config.yaml
n_layer: 26
d_model: 320
n_head: 5
n_kv_head: 5
head_dim: 64
d_mlp: 1280
vocab_size: 2048
activation: "gelu"
norm: "layernorm"
norm_place: "pre"
norm_eps: 1e-06
positions: "learned+rope"
rope_base: 10000.0
rope_fraction: 1.0
qk_norm: false
attn_scale: 0.125
bias: "all"
tie_embeddings: true
parallel_block: false
init: "trunc"
init_std_qkv: 0.0255
init_std_o: 0.0
init_std_up: 0.0255
init_std_down: 0.0
optimizer: "adamw"
lr: 0.0014
beta1: 0.9
beta2: 0.99
weight_decay: 0.16
lr_head: 0.00506
grad_clip: 0.5
warmup_steps: 227
schedule: "wsd"
decay_fraction: 1.0
decay_shape: "linear"
final_lr_fraction: 0.0
batch_tokens: 131072
seq_len: 1024
doc_mask: true
train_tokens: 899800000
steps: 6865
dataset: "wikipedia_en"
MLP neurons of a small language model. Each row is named by its layer, matrix (up: input weights) and neuron, and shows model dimensions 160-287. Each number is 500 + 40 x the weight over its row's rms, rounded and kept within 0 to 999. Numbers have three digits each.
A block is one neuron, or neurons of one layer that tend to fire together. After each block is what it responds to, as a language model described it from the Wikipedia text at the highest values.

L14.up677:498454477470485533486483538400463538489445509468522496452458534483415542418481547589503556502499519469491560505479518516476500502526452479548519496506479512492565559535552481536529453506522542504433486474534413472475517547460523475537474490441521482554474500489450552515504471472464512471491535484551478424513567520504465525501501518618524471492588469460532529363508497480524545481462
Description: Final subword pieces completing nouns for people or agents, e.g. visit|or, candid|ate, arrange|r, scient|ist, contra|ctor, often before plural -s.

L14.up921:422512526593487486460504495505487593496528509512506527509555493494474484498518484459448567425460482448539495571467502491518543534439522500535431570467583486524565591441541537518450477471485508433455449565537440469478473519497530485488397450466544567483501515469565585468548501468500529483523560530509533525466492474535442520496475469447541485486529572539439503488500454474521504471521
Description: Opening == of Wikipedia section headings after a blank line (==Players, ==Certifications), plus mid-word pieces like qua in square/squad, ite in website.

L4.up194:473505469474486508452482526453540474499511422524489554546552474500528548529445424519490486488573489457507528534525544504474509454490537518511475452468549541426557492497504570503427590432458473561496508462506514563510504490490617481466493442491563500477491436460526498433462487498511563477522527414506402507497518516420578478518505513503525501493464534466447484488518533465423489559483
L4.up313:524541527503510472497463551509509493437550442450493526425474497461492495543441433451461512463566527451525492542501517457460460510564495505482490444562508481460563471446469491501445591434456525534462533509452444589572547509506477478496492513488488454523524480475457528468528488460495468529538446555499472504511463479375480529507516555520507473546507596485466558569445531465487504508522
L4.up543:532515537499408492486446462415444547522485459458552403498516524501515529459503523483483468480572569508566526535470538483574572523535561491473473467489542446538564449471527458575465455502506546413489467539523502531520492485473520479455476457488509553466466499530479494397493479434498506481539472544512547518518487516476482467521526465472491431505466571485579502532459482401483524480515
L4.up913:463485444481492467483458502491444595511392495509522511527421438523489538538469444456491478473508477494518562462499533467505531481513501536523480495512534484519577432473490525571496505427491533479479553503509410514593524551500529465473451511495551530452525490466531509482447413512479501464533482467450470507486452493518513533453542541436533494527421553510528540533507511462499536543538
Description: Subject pronouns (he, she, it, who) opening a new clause before its verb, such as "that she loves", "who first started"; also "previous" in "previously" and wiki-table separators.

L16.up30:475512437479516539517440477453490511440454483503465457525503476451417495505483419566535479517512510476503448538488515508455496488506496520456518442542537495504561519497535464475493505424491567458529553566551497518559565563481509493504498556433459483492474496433549516489509447565465519557507519486498517453479554522478427463421432485495510565510498543551412529480512511564485555476495
L16.up62:499492567504502409491549508453522517435535496453507461496429514507508510474398466463433517450525515482518457473487485481529568439567508521529474483457514531499479484466474542498511509508481527459515483446403420478495571496475555472500506491418545556539465461462535533475490472449549521476538433493503469470516536492510531513495518541529545482517533566540479473470541509446467536533476
L16.up94:407503458513521474456491473586479563475454509503528410484507457556476500521423538496467541457569504503524442486480533477574468459545450525480452490576566533540544469524464539525457542410493487464515513511459531491544489551565528490512446564426597485451479522537581521485461541550507477520484563461498542508519551523537492530592487502483490474533518524444507528520507505551457503462499
L16.up252:426545511487453450500482522508528472523501509422509519528443567513455570522490439530476500497538473552498577536520469517548491485508517464551452523610519480446498498479586500511468488450548529510419549516509450518469529560525449419432501577468440539520494515531537527483496511503496523529481468524556475413525516480499559553512601436467510416522530505512518514457487488473488483470530
L16.up405:561503566503478517510535518455434579505551515466527554487484491466487523472489516492511473473522480498549526511470496605628489544498543510550544495582536524492424527526569509468566479510451525496477497489479466477492520587519421470516527500445557497500531513482457469512480536543473444486535509461561441467512537546457553430524456546502499518450483452508493434469488485530408476573520
L16.up431:439492512545500507466469484567452567470487518518477551581477473570450583532515514455535504498547511509490526544490493483510529558513512508523506468493536503507597512441535566522495462454486564506537499536524482523530508597533495424515494541475436543529506498493463495523565496518520527529461499497447514458568534509458516535441421449573496478510478560485487495498476556426540541455479
L16.up488:478478493583513480458506511528490516423431532474579458408463515460545472443511582514468465523510433489534565534413551425508485494529440524478526426464554519444450480498533533554488492467446488461516468518500459514510490542532498484481504477515502496435492466454565538469534420509500491535567570490470444422562564524452498519526492506518575468540453569483512578488570481535514448511518
L16.up498:519479535481549539446533427493505499457420484493467432593475483450478528376385536475438537438500477492541494458472506509488550458527508605511475549587548492504505545492506445458501470467441499466469514477432408490562592575525433463546518430469525518444518502540505456465509446595509492493498477532552490510569533504463530473498465560532487552490399546440412500526551516519480538545527
L16.up502:477501454532467460458528528514484534505500505473418524498548365483450507527483466493502521448501484464570471492471547487490420498527520592533473505493541494497530496462543456500511558479491568487548478481540500548509520511466567490503519447501535502488489448491555454524472491467509502448502619453512502517545479559437450562490438486528531526584472512518490541493483525444470527560579
L16.up607:557456503478538479481444504541435613479532543486473531516524407490499478515456503477441488466526532464566442500468504497506476523560502543553474516610503484517473522478559521445528496461516538500391502560523544500501570535559480472564529500548572570530513503539510449465536521517518546531535501548525447466489500420466540532476515437497443539525536470488483464467452537484471525480536
L16.up774:502542492523482487482543500522551505432496505487459501589477470495475570528451513407488521423547471498578507567468549465504495536509491569498463535500529482460579542395477464579545497440449562458418522504513451524532520569512534478537522491408536551523549521472522487425469514473507522479518524484515485483535467495490535502471509492500554490516432548510559537490473484460501493492541
L16.up824:456440523501454439500489493490483556475470530516503478505504543507449488454538548481481484387535454459543457536478542478515481559523517584474523480489468591540472456563553518555416520515519515463486493490507506485599475577550455432453494563512536485555509507563481483466482533533450543478518452477478496517532570543442493471530510508469483519564510479447514446481528505454497494542491
L16.up957:466472525469518473489440570515469534416485536385478541549461514535502540478461454547386516442496462492543509427455475491530479553515475542421570511485569551434506481484504532464507488537511573483545517443489558539563500514540457556509573526490533501470506510520493500525483488432531531573462487458470482443520574592496493527500479547471516477495531497524483444528481491410487558455494
L16.up972:536479535475489472418467534464469490452511518432513525536476497476500460547387474483418467459488502527495460524465444557530494493475507496565440492524498494579445521547549521527479510443499505525505546556536494593469539530483463474576532543449568522541551490479480553423473517487497538530443454412521497497464507578458483540526570537463538488473505553480568397514534492456515466432481
L16.up1028:489465512512521500463497523582432508512543460463493484539504474558512488503399499492499469487519461525470429505520527554454474472549474462474499484475483528524531526492558592487560517495525514473519497521508542487519565530529500484553506562486546505449510393423589460439462463508514514496537483483460489471520597521467434556531539481541492549476440481460504546471515512506531502425595
L16.up1233:459552517576443468521474505445504509510509490515513488480459471537494526488456435483458469417542427516488488450434505509518518502449441518449444499452437529519533474491512483580509590503495574523458509482519562521513500493463523501486502501505555543518482507534532549461574567502488505537495592453452474474520560543542480529489544448512485551561487491482459458506498431530507523572490
Description: Relative pronouns who, which, that opening a clause after a comma and a named person or thing ("Barkley, who"), and line-start == section headings.

L16.up114:482493464498440495497430425462431522462491499549463535507540518580577565506558493509570524477506525476585545509396511507579387554516474543512531490462489463507540463494573480522476504432517467509496496442563518540532469457580481475490473397518447543487514467482583489470487570586463520443613553530500535459516492476469459450481543475546492476454472496530552460487555481495434566631472
L16.up134:474491473479518486515492448457413531499477562514465509516492425514533513538503506471490511447512524519573552559461555441538457449504502544466425443522544520535576413430555537499418568474431563541462441576582461552519476540466483479453471479481587542449527495509490511472533473515517501530483547506521521493562472542435516564491512500464516471488468506536514412472579472469496518522502
L16.up169:539546529520552506486459525508511597495474502528531437515550546470459555492498464504476574499511516506492504490452473480484465415502459554546506439460510518475489535560578447547517503492469447508500500419468526441489475603519524453454503473515536503464495539525586536516482413514447506501578557467506452506572533588561547518566497537543515548451475499482402498497517517524430504492488
L16.up190:508544417457502547473530512536529520510474535503508517475435493553508558421474535508526532508548534462538556525476539503463524462519506546438470465444509527484464436484505436549476558492498541471456504480576527532470502488412524460466508460518496512476529510472482527454504451521433452516560515397459467541484469544529472464555532525535477535509526551477474556463526501553430523557481
L16.up200:461535525466494531484479528461492538460509534536493461515516472534533491479452443471494477452520471490591461509372561481433456491536536632504449448541479593488499491553532489529509512472488489501469478494560479562504548551552461473511491538528534511446524540505533564451531542506476534417554504514530496476519556466534605513510576495478475499498474510453494515455505553556499514545463
L16.up396:414471466560497517454495544490451487417364542523598505491526443495496539467490403527476510418487492505486524412454526522516416557554492586488493456481504561497452438531541510522564547490482533477513526502521465545522440460520518513485439516547528496497519461460491502480546506537517509521482478505511494511531499506496447477499489473491472530547497448425522478485547471524497483555566
L16.up441:416514464536476527485479544438506559522457507466483477476532424522477507488529548531484504481466498503494496504503471455452435485449482581490432517503529462455617504518520512551493509521477606476481514489529497618526493507549556467504479472461524519524482425482487486469502506544521478534508492550572401471532522477512540425521563484622508507482476575457512562515477503454487561463521
L16.up472:509506531548519545493515546466475555416492500522537435519476503477453572457513505491531547512483467442511531466452467448511531451513459529491481480525524514549451450475592471468454575492537561489560507486531523468509488630489487473454467540461475462523511459525550534429518491543481493511551516566502483448535507503559534497481532452520475445515560582487442528426489476543551527520484
L16.up611:476536452438640505496468550544523506443440537313529435535464428497540497462535499478491475468559491455500465512480449571433511460471486486453456496556482481458537526520569517513502508479412512475459514482503418550520438541461529462540535473537527565511455466533505534463537460516483461594590511508486459509513511540415503448509482532485492466566520526475463490416526520472488537606600
L16.up734:471505521534473474482371496506501560526501556493551509545490447522408525516507538438532536353530526442550460498475463525461507480551451523442481433504542578482492437467455577564502483478501485478465495488538480570490489515487537459517522524465553547503481469456482446417495487535493505541524506486454579520475504485522524517543461571473474525454589519524574513427528535469509557500520
L16.up794:434517487532502499491504496512467495479486518407540505540522445559514615559457437561531460522441495508536488515439510518536441540455547523451438488445536541512540367417539559595431576486497456488505517412523492511497401552535510519488528514432512468538471404469511520557538559487425474488555527425480501495558510520503490458527532505580490425528533485539532512489531426514459551544537
L16.up838:502535483542514481482430550478447523495520501503488372509501475481507476507461508510494494507523434491509527489468502472445497465527429577502517513489506530506487427534516473442512550542511481491431520569476445473485472489505575493538432464575459511596518464417557492513568400469465541513485525478550509472511534423523553458489500451521469479617473493495551459457554477437471544513551
L16.up842:496477475554521460469551477489523525484466527484548468451503549506490500554533469502496542452505497475485546493467550533458495501466484577460400522524589587507511503465510488580447484511547503513417525523520530583455426512446546499553443533487523494481471423413492523498595469562445519511496476527504459461498502493584465446491561451545506447499538528506529536396492487530483490524500
L16.up903:548435512476479540492504564507442475438423594550552444530543489497465481502523450498477583461515485504554417533427522474486505445509568501451472486497455529534480478493514505537481589509506458475379410435464493538485529531461511445511500481480482574476507502509505533486473520478433499523472510428560541498557485542505569447495510503544469488486514459527507486486545513432519470447490
L16.up906:511529489481542517482477544459468566454541494445582408515510471500495556551418558451428484512511465447515536549505566566482491525519506517497462492462502511510506491490528504441570517429474475500471469599531442456536492532507586508487462490439439539521439452464500520540560450513500491522506558479519545506468491486510580560497456547476559542555518434578474561496594489516469506448503
L16.up1070:473496529502443459455450508571469565529511525520490489501461477498475586539507464525533566476519471478513483513470510449461543455484502577492493467469531500513509415515564546565425518514452482538476428562544461529537455550476554435493531449537546554555458535544492538496524443554436525464502571480456498517546478452527557521500494541493514569471519485577531474408505515499429532512476
Description: Second newline of a blank line between paragraphs or before a section heading, mostly in biographies, e.g. after "…1–1 draw." before "==Career==".

L14.up292:554533513529467531512491482479454529466451509462488502520492477462526526424520372490490453407486507503555430486458599549514500400462496508486427492475496574503437484456555483511520507479451530466422514520510474494497478515506499436471581534482519492551572533464455541484539522517515541542489495427489528478491523550534477543560442492502478498568513546465529505519564496477500541545552
Description: Inner word pieces of say, use, tell (s-ay-ing, us-ing, t-ell-s), strongest for say; also second newline of blank-line paragraph/heading breaks.

L14.up190:500440477589529512499500491484522543508500540520523469495467431403524518511512490464484569457587516454502522571493554500522469456456493514539459526498555541425593542524451451537525498434500489466568494537464522503577465557550534496559497485527491455498560460500454505456475445521450537485473447472457463533485520476535586463471508495557568433463509506511489514506481495498541501471552
Description: Mostly for, or and for-prefixed word pieces (F-or-mation, F-or-mer, armed for-ces), plus by, of, to after past participles (rehired by, used for).

L4.up22:427508506477541525474507461439571539524491530507571509536516474459430544446507508503516461522494585479469520520459484557521445479505463497430486411492542482419563503498495559498465471507465531471529511464531445451581508557537438475499470480413490537515401498500528485545485421603492518521556474428491433477548537538441518506513540604541583538531427562512461549521471480494472576530486
L4.up204:423528443495454494477493475428468530497463537480556522516500554500472561495474509522490495512474544505483553483450489565566497499505425512466430444467554461471546449481457514543455516484460604524485554477496428437538450567444473512466431470478537526453471512475408495550478453467545480445551500482468508518504445571517544478586547461501511443586492576493503508526480452482391483501502
L4.up797:453488471471445465497526479420509512503437448497506505520535492459434626515478483530428418450488552480481491529514542496497498464485471499508461481473572476480557466480531517558465519546461560481548503423534529471559501540496523500526430439528578491522444484516523479465452440516493555492498486487509531522517526501471518477554545503509609506584459546431469498558465471526454434476469
L4.up843:465460410539556536481505590489503606535461510575502524490495506476486545533515426542507484467468515464469477492532492585504540462517469498458471525539569458477561510463488498498518504493498503461412588446478481534477545593468399487441471473480500508459514540442529520490496448498530476498535475479477442455516520519481490495502492489559479463461490507452547441575510554540478532500485
Description: Commas closing a completed clause or noun phrase mid-sentence, before and, which, or a participle; also he/she opening a relative clause (a phrase she coined).

L4.up310:480526478489450494514456479446479534461485510573470481512487475546527495498530442534418499432551524446510488561482458518494540484524573506569476530534572453451560544487531527536442435481530520493479531488500469487471477506470521498480451453567489545511549470408516532483543453513484514487521565522475489491435553536470474572482450444450488474548471516455541429498489585420524452491491
L4.up371:433568497560558522489448523451451508523466519377477463511534551530484418434392462481490513466558412451478532517430462542459528535566481564488495508539516518520556488433491525551550499534506563494457519490405511518474551523380525485458492486446522480495525493503487491449493420472468470565427517454511494464439541537483508547505504500540512467534517484445478444482518522560546533492565
L4.up621:461512449575562499512504491418427528564466497391484495488496543497499449461411429443495445454564444469517530462441501489452573500504378558482521500545538567547512481488537511534558488481459555507449553508422538485457562465394506482516477529445541522532509492523492501440482450469447464547394485413523440451467542520451529494566489479542544474512471501508516432539507438521517480475554
L4.up629:423539453591546490499457539479503538483530563463462485501508506474453433437378502513482503455502474480510537517403508524442527503554448519536509497540526545512520438436506546564549470496495602518483503482335492535541593478397533527485494496545507488463468429535588508490491448480483464580413495454501472462526525518486489541535529486569498482591474482473492432551539464519467590475515
Description: Word pieces partway through a split word (rece-s-sion, f-la-ws, ty-p-ing), plus periods after name initials (C., J.), compound hyphens (Mid-Twentieth) and heading markers.

L16.up69:471475462510502549454506473460480531497473536483502478584438544460561548429530457480459503510535453505460463447481503527457518451538443563532450445494517497483516499496536450507496491492478584523491556486463427481503473477513533526482446436535526481499549452458507470429493540463472480499545469465481523535475468505456496508462470491481569543493456466367532471488540530481513535548596
L16.up168:550512473513545530502453483450487512483519492525500521472514449484554575504477487511461518515539502465583527617536509476510492478432430544566415473490515565525543456463529515540553529490457485484488508455527463572501535509600491515560423499487503508552567484489460471480531470439452470480546518489542554488474483515535508491494431577503569478514477508453537441446504551427545554466494
L16.up228:459533490549452506487480464527471520482552499484487490509509514565559473513461489511453587581496574436600476555501563542490524470504503555564429475465530504547516502493549572454536542424574512514444512556441471556496494483540479554483498533451487506484587466424484490465481523568474479520500536488549552562555500621539449503483494472506477432511501592485523452504464538496549499483495
L16.up290:510447498556502534479517481474498484531495426546482497545537531504509546501493478593443537481538494459521494491450532522449415446513542560538494525593487538450525527473466504453544629449557565451530461474444485483534477568519419496496460504467490484624509441488485481477538575532478531457555526469460555475475508484496485455479418487514545472514464532550463483487480575500494468527481
L16.up342:538504500527493492504445471446478471453461508473530463432498531500509439444510514504457514463546508544580515509517498515485507496520469547549425462513506490514507538519495566468460502458470527489459494484508433481482498520583426573466541493500524486507551453435465518448465483445492494512550482489458497488457506501522525538558564549544520461498470551465439472470560575472520481576542
L16.up451:512423505523453473491476480487507548453516519510507501495471433520422548570469409510542561515493446472566496453549477495528483435547429571488502472517476553497534500446508512475549471471464532452498626509485454476561553452545487555561500468549472500528550547473517477515486538523390456463448560436558446500502469466503584535491469547508480475540457544481471563541475477526517535522452
L16.up493:477443486521520473500437437459409442472501548499454518506489513512506561478462550532451568485508510447552467571458483521571443483533486448471513443444490534508512486478480493523457471553501512512536491521475500550537511539534426538468475453439442545503520541522482518556490534432440533492460432416458458495485490593482505509526416515495557496547496532503556463499487547443507507532531
L16.up538:512528505582514500484468424517505467453500519496552501540504497513518485555475439571474509532545419559556471514496515499534444484491533558491398511494499589490456459475520452466581525484518497506498454533450469550558507545531519553537559467429532496430567481431527456451527503488478471458544576513485465375547472449506528460512476526545491501511433460483474517464491518407509500553542
L16.up555:427548461600478517480443490516487629530448435440498477543496460523488490513529507486464489520563482501503505462458529477430449439506479527465438458505457488452489474510501460494602539503454519459563475471469479516494471493567492549474461454506458535476469541505552504527459491497434414537479571494539518450557527547555532522455417487506594495574473573505477524511507491561565521513498
L16.up758:554472492516516480504438413460518522497442497526468467481561524478443587469507533474565452491533566536551571487507576556536488538574508582585485440546515537475524528524490470527563510456511494488436496519510474548517537522532426410518515500456512493509507519534537514473512507497519472570472527503487501497472497505517487466486516530555533501500465566457480497484532528451546545598492
L16.up760:516507446529511487492466493511498547479468505469474523510508462561480509533496461472530527428522478491563445529448510500531349470586509466473470508505486551453595491477530501488485514514522569552553515508516512499521510483530501514530537498564497522498589504520533467496466516518467514461478574452480544455510567577425501510509483542520562494571452477488464497430555529427481538484501
L16.up834:492453526476530494499497479418478485488538535507629470411514515478452503479476504561507562534480514477587531536472544510441545465521462490573440504539503563457549503498597525494550501562547511463432481566485463585556508516466517534543427489514493531493497509508492514481534489516424554471507485514539535488481491491506459443545491514516520492427462568497548489463503471449487442507440
L16.up1120:481458378464558546508498582520490462547514527530513450448562517456482518484457480554524465453599444510582516512566551469388520458509525507568441466469517577469447516595465515469483564472431531455507527419529516476451503535564484487566501524455497464499564489555534502477495473521453525557454516501526514505458583541459496492510540550555525470486477511474492507408552512468484512519487
L16.up1129:480535538518465496430470503466453494488423507457548516492572538494578508524497547478477557502509452507493495517493562458413492469500519523487493415485531595556545455563485500474506557545533555517513474411513507527513534476555547519486498475530468499470566461557486536568535475493459534513467499507484408504515475561404530514509514501535547485554470520396466436462562495449430475459503
L16.up1184:499536429466489514510501470512520563453475553476526536498546490507544542509467499517476506467494486496564437500431477562485457486497438517552505482512498565522517485460476489463553544511585513538464447488498457489525503555519512541498512483518507479471545495496502486431498487447521545482457499526513477503508536512500547602504462612471491512533442559456456555512481494452499522468491
L16.up1234:428389497554477572494543479508523581461492538497505481562440474498403487402534527455491481468528406518537506530477522459531460426516454480459445535543537482510503512500465439537497510532470500443474531475428530493488570498497539525582453444539514579491557503487477513535553492479502506492526498519503487451606553545442483541465437509530538480539430523430460517440498499448436583491519
Description: Mainly the token "for" as a preposition (motion for, nominated for, center for) or word start (fortress, Formation, Fort), plus odd mid-word pieces (poor, budget).

L16.up68:447533479507616503497499522435515547532513537485563520487474463484468471542461551536429473524516515406448538458485480520514455511514449523554485488477541464485500454545516527478495505484494515501516508464488499476559515565534518448510429461431579455467473495468573547517478464527451541433513493500584505486499482494481557477518458575526571455454463454413532530426538545526526533517551
L16.up188:447525510492496447447498552497529544521528468463491436531484505518521485471425458561485495469574445442557461489452485463505459467570485541546526504598470514510471531484455475510572513476508454464499515566562540482516520504503477424520500488408527505467483503542574502520555511468496460514483561495569541407542468503428522585449519514493499495469494510475548511488555512476502491479594
L16.up201:491522436475512459501499478521458497426469535487505494527438500482489504462481460531472546536459537491540483506511503570532501486475438483501568587458501491441489518505484490527492506464508540503516496477520434410533458508498460436460541448459410473530550511514470549511479494495522513509516511471591430451480530542478494466554529543476538437462536493496565531549505527445495487455522
L16.up535:503491499507541556493472450531412562526497522464539471451481549466522564546430436462428471546546561472486536526495529439478453536530527514485487493584460517519583459499477469467522565488483528528434440477454501498498552557457437467462572526478499502520526506526520466513476488464485485570488465472590460450478576513475518570489498479511543437543589438541503581479508469504506463500508
L16.up536:463511485592497539504520524476476491497502466422519444438456508478505515532479496476500432523517476455521550580486556521481522452507510515476514431496537550534495451511538446563536521445501461487521507537513477476561531523491514520552500517479489464433548418529451496532499491507406530521430547444524398498463520508454524462501458399530542472468486467458522500543498526551573461486532
L16.up552:481557535523495478491490555492503528541506550522505455497509510555497524580455506484445555549504431531481503488491502472436502513535545482474500476456571517501490483466454546608542527502517497498495474508490466561472437530557511502545510483392513609475589452446502513483460489567458456517443517393530497466522504533469461507507434488501470458504537505524454484521528523521489520497505
L16.up666:550458477529580498482468484433483541543503570467537539433486498527488486413406451499429539546510504460475535490457522508564465470478508441543512499481481502498447525439469501533567575419499448502485529455430460492519503502549489517541532468423496479568557501559525600560519509482468468505447555497469471445447510511480501501447548546569471521503519497521494520457517480514495477550550
L16.up720:500511409555576482479524512407446437486491593525513528459502505440471499416563492577526494513486491496481509501442510476455445471510439457536476449507510519454574500510505419556529523523474481446490474475513538523490497474540486454540571516468551508515544507532537600476518556532480471513463515424587479488504564505494430449492486494500528540517469486481542510481516515502498572538537
L16.up724:529532433507567508479502479418438449504504478443472511483461510462505483527376500484387571497490505457586516476435548487470483442610491552588478407476486585466470433398449487555617504460424512495478561495510528478572521489563438515518525557494508509552554434550508511495524517526470532551502465470500536501478446551507507463494537499576517457526517589457504533460536559454551531501524
L16.up867:452495489524480560501537487474437598521486546425487573542442441422539467509475500527466485527507478459531540537478497550430556502469534508535483495545519479503532496531502501478529494423470527500439514520448417521447473594457482449506500493468511500544582412446445649475484551513480477569492431438500528450443516514478573501520488467513513496525515526466497490439494522594471436527524
L16.up916:497445513422558444435518513478509482493470491472606583521398488509497514486446505470530486499486553527510480490402549565443570490504502464473557507511465559480523533544516472530532483487497450461454512426515516547455524559452504422527501501538553529485526528455500493453506556488436591461458471486479479426550573600494563528483558505572526504496545498480521517403446524440465515468513
L16.up918:468569480569511561498517511435423503466462504461443392542535437513464522480388512506501562504500524557553558425449498547460524459546472509561499466504515531523558527508555434481520568500431583496457451518442523476525457476388553507536491497524504532456510522533517512516497466487472503472526448477498479522505488509517506473510573593508459479482533560487505505497504552480485438466521
L16.up955:541469533586569508438479518471483507554518471520481463470488491591486492483501551530524523507494492479530552582474463505509520527455509550572456457508515475478528476491509504492455532504622537512537503496461513516512417529549431466468495417481431501533547389467494532472539487509514489533556530462487470459566487535498466474449451440514492454501508536503556510420500484406476515583545
L16.up977:505455536543547497488505510450447532554490426481502504467424542505491428417429538540487519500488530437510498490478535569435467469458485582525533448545498542541619413468540448442534540472424497511511491517544518589492454483524559517457492456479495505543514471479523505482485511547467513475466472504523430495516584591467507505491506507526518446455540454531431515463561515487510481530509
L16.up1041:404508492496516499534465452457574482441472411405487478465453511460487459447391467468486463577596545492570500453433517465551495492519484461508511544418472499527535490426543471495471520450537563458436464464431532581501493492485459518529501552435516475509475527507523542554513532488488454505520507513479467488519519563494570555523513528551508424493530494449554502483509508391489472467562
L16.up1248:479404450498501489503481518438516499440425483531517549491462503564544511522450459475499497501505482520514543491416566510477532499492456537523413509500469527431489539491472501497429588418467457524507506464423517571568452492482452517434512481457476517448519480576489571451517545553452526489479556485495478490523544513495614543483578468515511428473545450437482466431508524521509456512518
Description: Periods after single-letter name initials or abbreviations (H. Asquith, John M. Devine, St., Rev.), and endings of person and role nouns (wrestler, client, Minister).